Weights of a small transformer language model: no biases in attention or MLP.
MLP neurons of a small language model. Each row is named by its layer, matrix (down: output weights) and neuron, and shows model dimensions 176-239. Each number is 128 + 24 x the weight over its row's rms, rounded and kept within 0 to 255.
Before each neuron's rows, "fires before" lists the tokens most often just after its 100 highest values on Wikipedia text that the model never trained on.

fires before: "0", "2", "7", "1", "9", "8"
L3.down474 [109 110 108 127 134  75 129 146 146 108 142 136 103 159 130 159 113 108 121 137 134 108 122 136 117 121 119  94  59 147 162 115  49 109 153  96 128  96 136  67 115 144 108 155 124 104 107 142 147  85 152 117 114 148 134 153 137 127 115 137 100 131 126 126]

fires before: ",", ")", ".", "),", " to", " the"
L3.down653 [108  76 123 106 161 156 128 156  96 136 119 114 125 117 146 142  97 115 122 171 164 166 147  55 154 153 146 141 140 112 145 100 191 137 108 157 150 100 106 126 111 120  89 130 113 129 155 107 119 130 128 139 126  97 150 175 116 138 109 151 152 141 120 121]

fires before: "\n"
L3.down621 [120  96  94 106 108 138  94 108 119 126 102 101 121 106 170 106 147 145 139 160 161 114 125 137 108 171 151 138 142 127 128 127 126  78 128 121 131 133 139 134 130 129 153 124 137  78 169 113 125 116 127 130 132 160 129 156 167  95 114 109 175 127 136 158]

fires before: "0", "3", "5", "7", "2", "1"
L3.down812 [129 113 142 131  91 138 147 138 121  90 151 122  85 128 155 116 145  48  83 153  93 122 137 149 134 119 152 150 122 144 162 137 122 105 152 114 170 104 102 142 117 134 128 174 130 151  81 116 127 121 106  97 144 136 141 144 172 123 117 120 114 120 122 160]

fires before: "1", "9", "2", "8", " States", "0"
L3.down861 [125 178  97  99 115  98 144 108 157 108 156 126 122  80 115 135 142 126 102  75 138 110 122 137 110  77 110 143 138 117 119 122 151 107 172 107 108  98 127 163 114 147 110 128 134  95 114 121  98 136 108 125 173 126 150 130  98 159 122 130 109 152 120 129]

fires before: "1", "2", "5", "6", "4", "%"
L3.down741 [ 89 118 155  94 128 135 127 117 127 114 156  89 115 134 140 167 155 177 107 119 144 148 122 149 171 104 135 113 147 128 140 120 133 106 139 114 151 133 128 138  97 101 115  85  78 155 103 108 123 144 142 134 132  81 113 136 190  91 160 114 160 163 151 105]

fires before: "|", "\n", " |"
L3.down784 [141 128  99 149 128  83  96  97 116 106 105 153 126  89 106 126 107 103 133 117 123 135 158 157 111 146  98 145 137 119 118  84 125 164 155 122 111  95 123 155 159 121 108 131 135 170 130 124 146 153 124  92  92 138 174 165 136 171 166  80 106  93 198 140]

fires before: "1", "born", "9", "5", "\n", "2"
L3.down519 [106  75 128 110 110 157  89 155 107  93 108 100 138 142 139 152 131 140 123 133  84 111 133 171 110 141 111 142 116 144 175 169 108  89 127 130 148 118 131 156 138  96 135  96 106  71 163 133 126 126 112  86 155 123 147 143 125 160 139 167 107 133  95 154]

fires before: "1", "2", "born", "9", "5", "8"
L3.down876 [175 126 137  91 125 126  74 134 125 145 164 134 123 161 109 128 148 125 129 118 143 163 130 110 141 152 127 138 113 101 118 115 150 148 115 154 120 124 118 161 151 146 137  86 131 126 135 118 125 143 134 153 116  93 132 124 114 143 104 147 157 122 140 109]

fires before: "1", "2", "0"
L3.down668 [ 65  95 126 167 132 147 126 114 119 125 139 139 173 140  98 121 135 133 115 133 103 110 103 112 138 137 159 117 139 108 113  81 141 159 129 137 143 160 142 161 150 156 136 118 152 149 125 141 132  84 169 140 131 146 156 132 140 112  93 154  91 101  92 106]

fires before: "0", "2", "1", "3", " ", "5"
L3.down177 [136  90 133  96 124 111 139 109  84 170 106 112 123 152 117 111 165 160 158 133 118  72  76 115 120 104 105 156 143 142 163 134 147 110 101 129 129 142 109 168 159 126 151 167 130 120 168 146 102 160 134 107 134 108 179 112 126 103 140 153 118 170 140 155]

fires before: "1", "2", "0", " "
L3.down493 [141 138 129 140 137 153 176  89 128 151  90 146 147 135 143  83 107 105 121 157 142 117 149 172 160 160 112 113 134 143 122 138 119 105 139  98 132 118 127 107 182 140 131 137 140 163 122 107 121  97 120 141 123 118 147 143 129 131 150 138 132 150 104 168]

fires before: "0"
L3.down260 [ 97 110 128 139 131 131  96 174 133 175 138 174 100 145 144 124 123 170 108  96 130 117 170 125 125 124 107 145 119 125  88 150 122 148 149 113 177 125 119 101 167 148 172 147 106 121 156 112  84 172 132 118 123 114 142 131 114 129 139 143 102 110 131 126]

fires before: "0", "1", "2", " |", "4"
L3.down810 [128 134 144 148 107 162 149 127 123 104 135 104 126 110 104 136 161 152 128  81 146 148 152 115 119 136 128 101 120 153 149 132 128 102 138 111 167 126 163 147  90 141 101 126 117  89 142 114 138 151 104 118 111 149  89 165 150  69  93 121 143 117 145 143]

fires before: "1", "2", "0"
L3.down472 [161 130 147 143 150 144 123 161 118 140 130 131 141 149 141 168 133 145 138  95 107 144 130 107 133 141 136 104 104 116 122 153 118  65 158 139 112  97 145 138 130 119 122 108 137 166 136 159  99 125 126 117 160 128  85 111 172 157 137 101 157 185 154  87]

fires before: "0", "1", "2", "9"
L3.down15 [ 76  97 149 129 123 105 129 108 141 106 155 148 140 148 130 109 155 136 157 126 168  99 137 141  94 133 112 131 131 152 139 148 127 110 141 108 124 112  98 137 120 118 174 152 108 148 115 133 104 153 146 134 117 141  97 145 103 101 160  78 131 119 118 177]

fires before: "|", "|---|"
L3.down862 [114 151 151 130 111 177 118 147 131 134 104 139 154 112 104 138 175 138  98 116 113 115 107 139 113 137 150 131 152 147 113 143 112 158 129  84 141 158  99 126 113 132 127 122 116 189 139 142 114 154 137 151 109 131 113 143 133 100 132 122 116  91 116 135]

fires before: "\n", "-"
L3.down531 [114 129 115 114 136 128 128  93 121 119 124 131 138  89 105 114 131 125 138 116 137 108  88 135 115 125  96 119 100 106 135  94 118 141 153 164 117 122 155 166 131 142 116 109  97 108 129 125 154 146 149  93 153 119 105 162 127  84 103 147 135 153 199 165]

fires before: "|", ",", "\n", "s", " after"
L3.down415 [107 130 146 163  89 147 143 130 117 134 134  95 127 114 135 126 129 164 187 134 130 169 139 142 153 157 110 140 144 125 167  85 116 106 129 103 127 117 142 123 141 133 117 111 122 119 103  92 132 120 144 132 101 146 127 157  84 157 121 114 163 143 130 107]

fires before: " |", ".", "–"
L3.down528 [111 101 140 170 128 154 127 134 153 163 155 156 142 112 110  77 117 150 136 102 157 112 120 145 161  87 109 139 120  94 112 151 108 137 124 107  85 115 113 108 112 135 152 144 109 111 128 119 148 163 136 110 136 183 112 120 176 102  98 152 127 136 133 116]

fires before: "0", ":", "1", "2", "4", "3"
L3.down166 [118 173 135  98 116 147 146 112 118 155 130 149 184 118 119 128 145 136 119 132 138 101 148 131 126 143 169 124 120 119 172 135 111 133 163 105  67 120 132 111  83 120 126 141 139 123 118 115 129 127 150 106  84  82 119 129 181 118 137  92 146 146  65 157]

fires before: "0", "1", "2", " Asia"
L3.down243 [195 160 110 120 121 122 137 132 144 178 121 130 137 119 119 157 145 117 116 142 146 109 163 132 105  98 104 141 102 194 194  86 134 127 165 123 127  88  89 110 133 130 121 148 104 117 111  74 143 133  83 125 145 129 146 113 138 132 147 119 118  96 112  99]

fires before: ",", ")", ".", "\n", " he"
L3.down306 [130 123  94 121 130  98 140 159 143 129 136 103 124 126 149  64 125 135 154 187 134 150  75 118 152 124 152 163 149 123 166 145 105 133  83 132 112 144 130 144 140 137 138 144 137 119 135 137 154  98 119 121 118 121 115 111 160  88 151 139  90 153 145 144]